config.yaml
n_layer: 9
d_model: 160
n_head: 5
n_kv_head: 5
head_dim: 32
d_mlp: 640
vocab_size: 717
activation: "swiglu"
norm: "rmsnorm"
norm_place: "pre"
norm_eps: 1e-05
positions: "rope"
rope_base: 500000.0
rope_fraction: 1.0
qk_norm: false
attn_scale: 0.177
bias: "none"
tie_embeddings: false
parallel_block: false
init: "normal"
init_std_qkv: 0.0966
init_std_o: 0.0
init_std_up: 0.0966
init_std_down: 0.0
optimizer: "muon_variant"
lr: 0.00113
lr_mult_up: 1.12
lr_mult_down: 1.5
beta1: 0.9
lr_head: 0.00747
grad_clip: 1.0
warmup_steps: 200
schedule: "wsd"
decay_fraction: 1.0
decay_shape: "pow"
final_lr_fraction: 0.0
batch_tokens: [8192, 16384, 24576]
seq_len: 1024
doc_mask: true
train_tokens: 152000000
steps: 9733
dataset: "wikipedia_en"
MLP neurons of a small language model. Each row is named by its layer, matrix (gate and up: input weights) and neuron, and shows model dimensions 96-159. Each number is 200 + 40 x the weight over its row's rms, rounded and kept within 0 to 999. A neuron's up and down rows have the sign that makes its largest values positive.
After each neuron's rows, "fires on" lists the tokens most often at its 100 highest values on Wikipedia text that the model never trained on; "fires after" lists the tokens most often just before its 100 highest values on Wikipedia text that the model never trained on.

L2.gate558,207,132,151,174,221,202,198,167,226,173,184,253,274,253,212,191,220,153,232,145,233,233,208,242,166,263,224,179,164,222,219,255,190,222,191,180,230,211,226,184,159,273,161,198,188,202,197,193,127,189,245,197,257,234,171,161,102,142,246,197,212,153,189,257
L2.up558,215,146,171,158,242,222,236,155,223,177,200,268,247,264,154,161,239,170,158,246,245,202,128,232,172,159,169,220,154,211,160,238,209,184,111,301,243,198,164,154,182,131,218,229,198,187,192,138,195,216,160,151,239,265,250,183,292,190,242,195,200,191,177,250
fires on: "d", "re", "x", "el", "ome", "as"
fires after: "e", " ad", " t", "ec", "f"

L5.gate283,218,226,218,134,196,123,234,227,218,262,167,234,144,151,96,156,204,255,275,200,245,164,185,199,144,225,223,205,135,170,197,180,111,164,243,144,156,138,245,207,216,160,126,227,191,161,240,202,193,204,190,212,179,182,191,241,180,209,159,209,154,185,165,112
L5.up283,164,181,164,156,152,175,217,232,180,181,238,193,160,211,130,189,209,173,208,180,194,198,155,151,168,191,217,258,221,173,184,180,205,183,204,129,173,206,174,146,210,213,176,166,221,212,193,225,199,210,169,200,172,194,230,186,123,202,298,159,183,268,202,247
fires on: "c", "oc", "ic", "in", "|---|---", "g"
fires after: "-", " v", " (", " \"", " w"

L5.gate255,227,187,198,181,248,187,237,243,168,283,149,205,233,133,205,160,187,195,227,241,229,215,198,210,236,210,209,248,222,228,178,189,272,200,196,210,168,232,219,258,174,194,179,131,234,182,170,222,191,232,255,254,243,196,209,244,180,154,198,145,195,237,141,204
L5.up255,86,205,188,187,232,209,208,242,150,263,208,231,242,222,217,211,213,257,188,161,255,230,196,197,166,191,250,230,189,221,150,209,168,229,165,216,205,158,160,206,218,189,166,212,235,283,189,231,279,224,195,168,176,220,188,148,140,230,203,145,239,252,190,213
fires on: "ot", "c", "qu", "ec", "op", "x"
fires after: "o", "es", " e", " D", " H"

L5.gate44,209,232,248,210,160,166,221,211,211,134,205,110,241,276,190,223,181,271,183,153,198,211,175,257,177,209,246,184,132,224,180,254,236,184,162,246,174,242,173,157,181,222,169,161,198,206,223,114,147,237,177,215,243,268,196,213,224,255,212,277,188,188,194,143
L5.up44,236,180,149,122,157,208,186,211,137,195,198,241,165,143,141,223,194,190,166,180,188,139,188,194,181,234,100,221,198,133,291,183,136,187,174,214,253,221,196,265,180,186,186,185,201,240,191,275,221,254,227,200,180,127,232,183,198,195,157,277,257,232,245,175
fires on: "n", "ear", "ru"
fires after: " O", "O", " app", "eb", " s"

L5.gate475,186,191,261,228,198,197,217,224,239,218,131,248,244,200,227,99,279,182,175,186,111,158,155,293,136,149,231,181,202,197,172,204,194,158,286,139,231,244,202,234,135,211,242,172,169,218,257,155,213,180,240,125,136,178,177,161,183,170,219,173,168,186,145,253
L5.up475,197,184,210,182,222,192,150,250,204,191,225,115,227,198,216,204,176,125,228,188,168,219,158,222,178,193,133,105,191,162,137,235,165,271,226,207,287,202,207,174,152,228,197,259,210,152,187,177,225,264,210,228,195,127,145,200,223,186,232,264,260,203,216,224
fires on: "ist", "or", "g", "s", "i", "ce"
fires after: "r", " F", " A", "in", "c", " sc"

L5.gate106,178,213,232,213,214,175,234,175,197,191,259,156,221,302,164,204,152,207,209,101,202,173,145,209,169,175,172,145,242,281,288,176,219,292,181,145,235,205,123,191,200,234,108,246,201,276,213,207,184,184,216,226,261,213,199,244,114,198,148,210,219,255,225,200
L5.up106,335,170,192,223,147,234,200,217,111,167,211,244,133,203,155,188,243,193,262,156,193,190,169,210,179,254,202,123,262,204,249,217,169,221,168,182,274,208,205,259,220,258,183,201,207,206,196,196,219,141,280,180,207,213,198,252,222,193,307,181,182,249,263,192
fires on: "uc", "ic", "oc", "an", "it"
fires after: " v", "d", "f", "ed", " V", "ff"

L5.gate297,232,242,233,175,246,153,181,252,139,158,221,215,152,208,129,206,207,154,155,176,163,202,295,203,212,202,229,234,180,235,146,199,158,224,212,250,209,205,266,256,174,283,156,195,203,184,214,188,170,240,213,262,144,178,239,191,198,204,183,216,187,249,276,213
L5.up297,120,167,289,233,204,98,186,222,137,167,221,202,240,161,148,228,231,223,189,208,181,163,282,197,205,139,226,145,186,105,233,154,246,209,194,218,256,206,225,181,256,202,175,255,154,204,63,205,223,234,229,263,246,157,274,221,173,178,150,177,165,166,143,112
fires on: "b", "\n", "ast", "ond", "ist"
fires after: "o", "um", "ri", "p", "a", "s"

L5.gate486,236,214,256,133,202,253,202,199,204,164,203,268,240,166,186,192,204,226,187,219,170,95,201,190,175,289,179,245,176,177,158,175,202,228,201,236,248,214,160,161,262,183,191,105,109,196,195,207,194,196,223,205,133,278,151,165,189,209,215,221,177,248,253,228
L5.up486,198,245,144,226,222,175,257,232,220,237,205,142,232,168,174,254,165,140,197,157,184,232,263,175,258,196,136,174,126,212,243,242,192,234,257,155,273,213,213,208,230,162,285,230,176,275,227,229,202,226,227,226,197,277,232,287,196,218,168,157,219,290,169,219
fires on: "he", "ou", "os", "ew", "is", "if"
fires after: " L", "L", " W", "W"

L5.gate521,163,321,203,137,194,150,176,272,215,177,165,145,206,208,156,258,185,228,194,185,165,134,136,116,154,195,199,136,185,261,245,135,146,249,200,251,211,267,213,239,130,267,270,243,279,187,194,167,169,164,173,174,190,126,197,174,201,154,118,154,183,169,119,216
L5.up521,177,175,261,210,246,157,146,205,176,195,166,230,226,172,146,246,253,210,261,130,194,230,253,191,174,107,148,287,173,214,141,194,256,227,227,244,175,185,221,266,135,158,273,125,171,195,152,185,202,201,263,197,222,225,212,174,212,134,214,144,239,235,166,160
fires on: "le", "ec", "ent", "ree", "ee"
fires after: " re", " s", "g", "res", "it", "v"

L2.gate203,191,224,242,121,260,222,239,211,204,245,242,217,212,238,202,193,157,186,167,235,216,193,282,233,210,239,201,197,211,221,150,232,148,231,160,149,245,177,156,189,151,276,180,200,194,184,260,230,167,215,230,250,142,217,183,106,98,140,230,182,186,188,256,142
L2.up203,242,275,212,229,233,191,217,246,228,240,164,264,238,154,124,185,153,181,116,283,197,175,198,163,244,217,246,171,164,231,207,229,157,134,148,268,258,168,198,278,187,189,183,171,246,283,229,239,142,249,264,193,196,113,256,132,179,143,244,228,208,197,168,160
fires on: "iv", "ed", "al", "om"
fires after: " D", " M", " m", " G", " d"

L2.gate597,144,241,209,174,231,207,162,106,202,173,181,264,186,211,247,196,262,209,294,203,219,178,185,168,249,138,245,217,201,278,269,147,202,246,192,218,173,200,295,219,174,170,190,211,167,223,189,204,247,195,166,228,154,203,213,229,171,125,199,193,211,208,168,145
L2.up597,151,248,160,227,186,203,166,112,197,238,194,166,243,204,271,180,176,130,257,187,198,235,163,198,214,138,249,210,176,215,218,185,233,164,181,164,239,226,280,232,141,211,155,243,221,228,166,224,154,221,247,203,150,254,210,195,216,162,173,206,215,269,176,226
fires on: "ge", "ay", "es", "ance"
fires after: "w", "el", "s", "iss", "id", "end"

L5.gate540,178,276,154,237,244,190,256,256,152,201,231,156,216,166,265,216,177,107,168,241,186,158,256,276,228,222,204,292,290,289,199,184,193,119,232,200,198,243,194,219,242,175,187,164,168,234,234,257,240,283,231,226,185,245,236,200,187,140,188,283,243,223,213,201
L5.up540,178,204,116,177,217,164,198,218,132,230,154,142,240,218,171,216,172,217,162,212,154,202,248,148,220,214,158,239,191,167,231,172,208,269,178,248,175,185,180,218,259,247,231,197,208,238,211,212,163,245,172,154,248,237,188,162,103,209,222,218,143,298,209,161
fires on: "qu", "n", "t", "ra", "z", "r"
fires after: "i", "on", "r", "in", "k"

L2.gate638,274,216,132,170,153,169,252,184,227,177,211,162,280,204,241,255,197,167,157,185,201,139,230,114,160,243,163,228,258,162,185,247,250,122,168,189,211,200,244,201,189,207,217,195,225,157,137,186,237,261,128,254,187,283,110,159,180,190,179,170,159,144,155,189
L2.up638,214,126,222,216,143,273,253,162,259,223,161,186,195,188,223,216,234,212,156,229,257,300,168,234,265,187,216,136,233,282,234,236,265,186,141,206,217,212,267,172,180,221,174,167,181,190,216,216,237,225,124,180,190,196,217,181,179,161,285,212,176,251,237,187
fires on: "ers", "ents", "s", "r", "es", "ations"
fires after: "b", "ad", "v", " v", "l"

L2.gate150,212,210,185,186,238,218,228,164,185,262,161,186,245,224,242,208,199,271,172,146,199,252,226,170,128,206,141,219,175,186,231,204,174,180,202,223,207,165,200,252,212,186,278,263,249,237,189,208,252,173,126,199,147,180,164,253,181,170,185,223,157,225,214,204
L2.up150,164,157,219,237,249,229,225,227,197,202,202,259,222,195,190,216,156,195,261,179,204,246,192,205,63,142,176,194,179,215,226,141,165,167,233,266,201,142,224,241,150,151,223,259,148,212,235,205,230,217,204,221,148,205,225,218,209,252,183,82,148,198,217,205
fires on: "nd", "le", "ober", "and", "ach", "ath"
fires after: " A", " R", " S", " Z", " s", " N"

L2.gate482,209,234,224,211,205,217,140,206,242,122,291,176,226,168,179,190,242,156,206,249,243,241,267,157,217,124,98,175,256,215,235,195,229,216,43,255,155,248,158,271,269,189,159,212,212,243,190,215,212,258,234,228,244,229,156,191,122,121,142,188,219,315,182,265
L2.up482,161,188,154,209,238,181,169,240,252,162,340,255,184,177,205,254,173,190,237,213,200,237,206,160,271,198,209,192,206,186,142,252,167,157,202,235,156,267,195,206,198,208,220,171,168,195,137,180,235,252,275,154,230,274,248,146,106,166,245,183,269,191,196,232
fires on: "\\", "{", "["
fires after: " ", "_", "f", "{", ",", "}"

L5.gate269,206,260,259,288,180,170,224,195,175,205,232,192,203,227,144,145,152,225,166,191,254,216,197,208,259,268,202,195,206,238,283,200,218,192,197,192,173,173,134,274,200,306,224,168,185,181,181,158,201,163,178,288,188,224,221,190,258,204,208,193,212,179,283,167
L5.up269,150,199,166,137,201,155,198,297,174,188,214,198,204,194,167,162,158,250,240,225,258,195,203,199,250,240,212,253,187,205,296,204,308,188,187,236,213,175,215,159,219,216,202,139,119,150,178,138,213,245,96,193,163,210,136,195,197,117,214,202,213,157,160,146
fires on: "iv", "ern", "are", "ast", "est"
fires after: "est", " R", " c", "ast", " r"

L2.gate554,242,181,269,165,165,214,251,176,268,232,252,198,259,137,162,231,144,174,214,234,174,209,140,197,225,176,147,225,251,150,119,220,154,167,223,136,258,165,228,180,153,227,230,252,208,155,232,225,180,176,309,187,173,165,202,197,213,213,205,326,125,219,177,183
L2.up554,219,183,225,185,201,193,224,220,192,159,193,131,181,215,246,254,200,215,221,215,165,207,144,168,271,113,157,193,149,265,169,141,194,141,216,213,188,198,201,189,169,230,250,190,263,186,249,143,204,201,220,175,196,241,233,270,139,195,136,275,159,208,218,216
fires on: "nd", "ational", "ail", "ern", "n"
fires after: " I", " E", "n", " n", " N"

L5.gate78,223,183,257,232,278,167,224,163,164,242,166,197,221,282,133,178,244,194,138,227,188,222,142,181,274,181,220,125,228,295,283,255,222,193,215,195,204,262,231,214,227,265,205,185,282,177,202,201,182,183,194,176,208,190,186,246,196,253,215,192,237,185,201,199
L5.up78,243,217,173,269,232,116,178,176,163,270,106,199,252,176,218,160,147,220,228,214,169,183,230,175,181,215,216,196,236,259,208,223,228,166,245,112,206,182,264,254,248,268,167,162,166,209,210,173,206,168,194,268,204,205,196,155,243,202,223,174,171,209,199,170
fires on: "==", "===", "v", "is", "i", "ubl"
fires after: ".\n\n", " ad", " th", "ud", "ed", " p"

L5.gate71,240,233,246,221,280,153,208,249,121,183,243,175,229,163,131,172,204,214,220,193,222,212,216,179,152,147,205,206,146,194,254,198,215,157,196,153,204,261,157,141,231,254,250,133,275,207,239,162,225,197,190,242,177,107,205,212,257,177,231,249,219,179,203,136
L5.up71,158,135,209,219,205,259,132,260,123,250,267,226,185,198,220,234,168,191,259,226,78,191,258,224,101,227,161,211,194,193,180,159,178,257,176,198,191,172,154,210,189,226,233,266,189,106,202,190,216,234,113,263,213,284,196,192,221,148,255,181,238,210,158,210
fires on: "are", "ou", "ing", "iv", "ork", "o"
fires after: " c", " Y", " T", " R", " H"

L2.gate503,217,129,193,305,142,258,203,206,209,276,202,259,146,199,163,229,125,153,188,243,167,133,231,179,175,206,240,294,235,237,260,179,184,194,281,257,233,201,251,185,215,185,211,202,148,209,247,189,186,211,235,263,192,157,200,243,202,197,173,146,212,266,272,248
L2.up503,241,197,167,166,285,203,208,208,224,195,189,211,194,194,167,225,211,150,209,230,214,183,254,225,243,182,105,244,222,231,221,131,158,199,195,203,270,229,235,245,292,231,209,178,231,256,256,201,257,257,148,281,181,120,205,279,225,215,236,224,239,154,232,215
fires on: "e", "ool", "ie", "ation", "all", "her"
fires after: "ch", "us", "per", "a", "at"

L5.gate440,235,153,161,150,169,152,160,167,168,144,256,185,225,215,160,188,166,201,155,218,173,146,172,247,138,241,133,234,203,191,132,203,182,212,253,226,175,219,164,156,259,156,263,193,262,307,163,253,122,193,236,205,214,191,168,137,218,240,253,149,175,249,250,192
L5.up440,293,195,250,172,187,210,278,240,193,178,234,145,236,281,248,116,95,161,167,200,211,134,239,257,253,237,170,210,264,233,229,244,175,228,233,117,219,226,260,194,236,143,267,185,236,236,187,210,229,197,225,216,234,162,145,203,160,156,227,177,197,175,243,225
fires on: "in", "l", "ire", "z"
fires after: "g", " d", "on", " he", "l"

L5.gate570,226,146,163,181,249,208,248,196,220,220,157,212,207,141,261,121,156,212,173,211,163,246,203,244,191,186,165,247,203,203,231,138,128,244,235,188,225,217,200,258,176,157,222,176,300,183,213,253,211,192,194,199,216,188,189,163,222,255,196,153,180,281,177,171
L5.up570,236,177,214,254,261,200,294,272,219,266,151,231,150,208,151,210,158,137,187,247,244,217,272,203,174,236,222,174,201,255,227,147,136,281,227,178,242,261,220,203,124,178,227,164,185,228,214,223,156,190,215,207,183,234,196,132,272,151,147,213,185,295,231,237
fires on: "un", " ", "p", " |", " J", "an"
fires after: " J", " |", " A", "0", "1"

L2.gate204,184,231,227,138,158,228,322,224,205,253,212,119,176,240,234,222,197,224,116,256,235,199,229,162,218,159,168,190,185,172,238,227,215,242,132,155,216,206,156,189,63,220,164,185,147,268,219,179,219,222,207,245,208,174,228,189,128,209,205,207,175,249,198,160
L2.up204,177,172,170,214,193,184,136,214,125,202,193,129,163,258,236,219,192,178,245,212,220,149,211,178,243,159,206,244,209,239,98,280,186,223,302,173,231,202,204,160,197,154,291,207,191,260,172,100,100,258,239,166,268,188,195,229,279,136,197,154,290,251,195,173
fires on: "o", "et", "ong", "or"
fires after: " B", " g", " P", " b", " G", "el"

L5.gate274,230,258,184,194,216,244,212,223,201,239,186,163,217,148,168,195,177,130,146,175,189,138,194,185,187,231,209,226,233,239,224,217,156,191,204,208,229,222,105,257,172,188,186,175,145,220,115,209,196,251,182,246,165,227,158,214,195,173,155,92,126,233,175,249
L5.up274,238,187,214,239,209,185,183,242,246,166,148,197,138,152,156,185,265,215,192,204,172,243,199,191,161,220,140,174,185,235,218,276,217,123,153,159,213,169,264,171,194,170,152,109,228,180,107,209,161,135,221,178,238,234,221,207,213,214,185,156,253,190,194,232
fires on: "ir", "ab", "ur", "in", "igh", "ru"
fires after: "g", "st", " ch", "a", " g", " st"

L2.gate79,276,206,273,164,178,209,199,152,199,180,183,168,280,250,169,219,197,170,175,200,222,206,162,167,189,194,259,229,183,165,188,190,156,166,317,208,198,186,157,207,203,185,211,182,114,275,254,209,167,225,228,117,285,182,269,173,240,217,291,275,219,212,224,203
L2.up79,284,177,210,140,242,186,150,243,175,163,215,191,274,200,189,193,136,201,191,205,170,251,162,165,218,225,214,142,242,169,293,202,155,146,232,221,226,154,160,207,234,225,207,180,218,205,226,195,170,230,207,147,172,174,215,218,161,264,238,243,176,281,248,276
fires on: "or", "al", "m", "ia"
fires after: " M", " E", " P", " F", "et", "ed"

L2.gate553,227,82,208,200,192,175,187,247,188,222,187,128,173,243,232,200,232,141,193,203,263,196,212,187,147,195,175,193,154,93,277,139,172,228,165,250,217,105,144,225,128,205,233,181,183,212,221,263,142,264,241,223,248,204,167,131,163,233,158,238,196,220,264,218
L2.up553,267,243,221,264,216,197,203,281,222,218,223,217,184,181,188,206,193,137,204,207,149,212,235,208,257,151,86,180,188,240,193,167,210,166,239,184,238,95,292,278,270,187,188,191,185,197,241,246,175,244,285,179,258,199,227,142,151,215,225,223,181,210,210,132
fires on: "a", "od", "ire", "d", "ed"
fires after: " D", " L", " G", " K", "L", " M"

L5.gate111,139,226,181,178,209,183,216,216,220,195,232,231,118,198,190,105,176,254,204,224,226,215,179,225,171,267,165,146,123,226,223,148,210,244,295,252,195,220,285,219,190,171,199,188,122,216,200,159,196,230,226,218,227,102,235,205,230,146,218,226,173,216,129,176
L5.up111,185,209,196,188,224,59,189,195,260,195,254,171,118,196,220,238,154,188,235,209,158,173,197,216,195,249,228,149,158,203,233,163,220,219,209,201,260,198,211,223,157,192,142,123,306,207,179,212,114,181,202,196,226,174,223,215,151,182,215,131,159,281,209,167
fires on: " m", "ri", "m", "pt", " /", "ct"
fires after: " a", "c", "ce", " s", " f", " c"

L5.gate231,233,186,221,113,194,218,226,239,174,178,140,226,163,212,247,184,218,246,190,216,180,233,168,246,184,201,197,197,257,170,240,131,156,196,217,240,198,205,143,253,175,198,216,285,263,159,163,255,182,171,172,215,164,133,221,140,255,248,214,244,237,243,237,234
L5.up231,221,121,215,153,159,218,198,177,182,185,187,194,158,260,185,191,267,138,252,227,162,201,185,224,169,151,170,175,189,156,180,102,190,235,242,257,199,238,253,187,193,150,245,174,167,176,224,200,184,176,269,126,259,240,209,186,217,156,176,194,225,216,169,239
fires on: " ", "S", "t", "s", "."
fires after: " U", " |", "0", "195"

L5.gate572,165,184,152,257,202,271,155,172,230,197,196,256,197,227,159,221,162,213,286,197,187,217,271,151,205,208,189,222,268,165,217,202,221,316,239,207,162,189,221,186,161,149,175,169,240,146,187,176,225,158,215,184,190,154,184,196,181,168,173,212,201,100,192,142
L5.up572,151,287,159,190,271,254,175,166,261,163,278,219,232,194,200,204,237,241,179,288,223,116,236,183,192,189,190,211,201,199,201,233,122,194,204,179,220,248,228,192,259,159,232,242,198,223,265,193,209,236,258,218,257,232,173,230,153,86,194,207,193,166,157,165
fires on: "an", " |", "ubl", "2", "|", "her"
fires after: "e", "–", "ep", " c", ".", " "

L2.gate481,113,173,191,184,201,152,163,273,191,235,198,183,172,232,243,178,258,223,229,247,201,272,143,250,213,259,217,215,248,211,224,221,192,193,171,189,268,220,200,189,202,218,216,131,228,223,195,222,184,185,178,155,216,258,208,230,219,247,144,182,141,167,239,197
L2.up481,149,277,171,320,199,216,240,222,185,169,137,198,133,191,247,229,204,131,84,238,235,235,212,228,252,171,254,211,127,239,224,238,201,147,253,245,159,246,248,239,216,223,230,203,156,226,240,185,180,135,220,197,183,214,291,241,294,196,147,187,184,170,198,223
fires on: "ut", "t", "ct", "it"
fires after: "it", " Ar", "oin", "ire", " f", " D"

L2.gate334,211,201,240,136,191,220,228,253,218,161,225,223,193,200,147,157,204,183,174,233,152,240,157,225,155,213,170,208,167,192,138,245,145,237,239,194,219,251,158,155,191,173,189,236,186,199,219,202,213,221,167,202,164,197,204,255,180,226,252,165,149,220,212,276
L2.up334,186,127,152,226,205,205,255,242,225,202,196,253,239,191,161,265,176,221,205,181,267,169,186,173,182,217,118,188,264,260,214,176,168,283,243,201,294,194,197,198,162,246,106,197,233,258,187,235,225,219,248,253,216,173,237,195,126,161,157,216,153,235,183,210
fires on: "ist", "on", "g", "ons", "is", "th"
fires after: " H", "r", "in", " Le", " C"

L2.gate336,193,182,265,260,236,207,192,182,153,262,210,246,167,195,129,179,229,233,218,222,224,193,182,263,197,196,185,183,195,168,193,211,212,180,152,213,253,115,252,157,273,153,198,139,300,241,203,234,201,189,179,221,142,215,237,193,199,230,194,274,205,265,223,211
L2.up336,171,50,268,167,219,198,246,185,198,210,269,164,186,249,138,162,208,201,152,169,270,166,139,222,195,176,190,187,153,169,218,224,233,207,188,220,214,183,175,176,285,215,276,185,233,168,186,203,207,172,280,307,209,188,211,175,180,138,186,223,181,191,256,198
fires on: "ire", "ed", "am", "ag"
fires after: " R", " d", "t", "re", "qu", "i"

L5.gate598,194,170,162,199,213,224,212,199,178,224,233,141,217,199,151,224,248,208,164,210,222,174,173,198,171,202,306,192,201,162,115,174,182,200,240,208,149,195,198,196,235,168,225,178,228,183,217,161,198,235,201,224,194,182,221,189,195,179,229,274,248,209,148,139
L5.up598,222,138,224,213,191,155,243,239,155,185,151,188,213,234,208,212,187,125,266,196,220,149,186,117,250,199,169,181,208,161,217,243,157,258,150,158,157,140,223,180,203,168,195,187,163,263,134,163,281,161,133,167,188,253,234,352,174,182,194,234,166,167,219,253
fires on: "d", "il", "th", "a", "se"
fires after: "im", "u", "ub", "id", "b"

L2.gate67,218,129,308,200,221,191,164,159,185,230,182,244,199,163,222,218,193,232,237,137,203,225,201,275,136,216,175,196,220,178,205,218,220,223,180,184,189,188,250,178,259,102,303,266,200,151,221,180,154,171,181,211,169,208,209,221,296,152,235,194,169,172,231,216
L2.up67,163,260,189,196,159,168,188,206,211,235,219,239,186,174,260,280,193,217,225,222,260,174,198,148,207,172,180,204,201,164,265,186,199,234,203,172,161,115,208,200,210,174,237,184,209,223,195,148,164,149,231,195,162,220,212,202,195,101,227,181,182,217,202,158
fires on: "2", "ain", "are", "^"
fires after: " ", " ag", "m", " sp", "19", "{"

L5.gate98,179,189,231,214,225,182,221,246,196,237,162,271,109,214,169,157,226,280,200,146,210,220,239,192,228,155,177,221,233,219,251,171,213,197,227,202,166,244,258,208,251,252,186,199,208,158,198,286,196,210,211,236,173,191,152,203,199,156,260,155,251,274,170,195
L5.up98,206,221,228,194,236,234,216,223,228,197,183,124,195,220,156,237,239,276,174,242,210,158,216,225,135,247,277,159,190,155,197,197,204,218,199,148,240,179,146,205,157,212,237,236,212,148,182,176,233,159,255,204,137,250,223,223,151,238,197,157,211,143,209,200
fires on: "n", "ic", "ak", "i"
fires after: " A", " m", " p", " in"

L2.gate118,132,265,197,220,212,219,265,273,231,187,243,144,219,180,238,155,167,232,271,221,301,177,161,174,154,232,137,251,184,271,167,181,132,145,171,232,260,219,178,205,178,285,141,200,100,206,239,138,217,192,191,206,229,217,194,194,163,149,171,301,227,222,254,235
L2.up118,200,185,200,230,92,171,227,262,180,181,148,221,212,165,262,191,200,227,193,178,193,272,246,204,190,194,188,244,178,200,256,153,255,222,214,207,260,177,207,193,245,157,133,134,153,174,129,214,283,239,198,235,201,247,275,223,207,227,109,258,157,265,216,208
fires on: "r", "n", "ord", "ru", "ew", "u"
fires after: " J", " D", " t", "our", " T"

L2.gate550,184,184,189,221,227,212,174,203,167,246,238,142,156,187,120,161,211,149,209,182,168,202,164,214,190,234,242,194,228,193,212,189,109,195,236,128,204,122,204,228,251,262,220,248,199,246,212,215,191,207,148,142,184,205,195,228,191,182,167,268,187,184,216,243
L2.up550,245,201,141,215,226,245,169,126,194,188,231,127,200,226,177,266,253,229,195,129,211,223,202,216,215,218,206,142,210,261,235,222,116,146,218,194,206,190,165,173,179,194,137,202,187,178,253,217,130,202,235,182,229,237,206,263,154,213,154,220,148,190,265,172
fires on: "nd", " /", "orn", "ern"
fires after: " I", " A", "I", " B"

L2.gate605,124,124,211,261,217,199,227,196,131,213,207,140,163,201,209,293,198,174,293,184,322,215,250,203,187,250,135,198,224,184,168,215,244,171,203,169,180,165,221,260,269,256,135,226,115,221,160,212,224,216,176,171,143,254,241,188,258,156,207,208,186,202,185,213
L2.up605,183,165,183,198,217,139,188,174,271,197,202,199,163,206,186,232,178,177,186,136,212,213,251,182,96,237,166,238,191,179,245,236,223,145,190,186,119,134,218,237,178,190,209,211,217,192,221,211,214,179,241,222,219,226,193,212,182,148,175,173,130,230,163,238
fires on: "ra", "a", "u", "are", "ay"
fires after: " T", " t", "T", "S"

L5.gate79,227,190,259,197,207,167,143,172,226,203,219,183,202,235,200,204,195,192,204,170,225,233,159,196,216,218,180,200,237,230,158,178,209,192,199,221,171,124,248,192,209,191,212,186,208,214,109,237,175,215,187,280,187,230,184,190,192,243,175,224,154,226,169,125
L5.up79,270,175,208,262,255,191,294,173,216,220,228,272,242,203,221,203,217,177,214,242,233,156,192,205,181,255,185,177,165,202,234,174,237,217,189,194,192,197,187,234,68,192,200,129,232,181,193,242,219,180,190,220,191,196,135,245,242,218,127,230,185,182,197,208
fires on: "ol", "ent", "c", "r"
fires after: " c", " C", "c", " in"

L5.gate382,175,169,106,194,213,212,233,173,174,159,165,194,117,210,277,178,253,227,154,217,216,257,208,252,208,226,205,234,283,115,224,182,145,265,153,188,148,198,206,226,188,190,233,153,209,192,200,148,203,150,241,177,157,199,180,194,234,228,227,203,201,145,215,238
L5.up382,211,164,265,209,189,232,127,207,191,102,140,149,224,221,266,159,140,146,244,152,213,187,225,173,191,206,234,266,264,228,213,203,137,258,180,194,158,202,134,225,227,224,187,172,173,199,211,164,182,123,296,122,210,164,227,257,258,204,229,207,174,259,181,205
fires on: "ss", "l", "et", "u", "|---|---", "m"
fires after: " A", "ab", "|---|---", " E", "-", "d"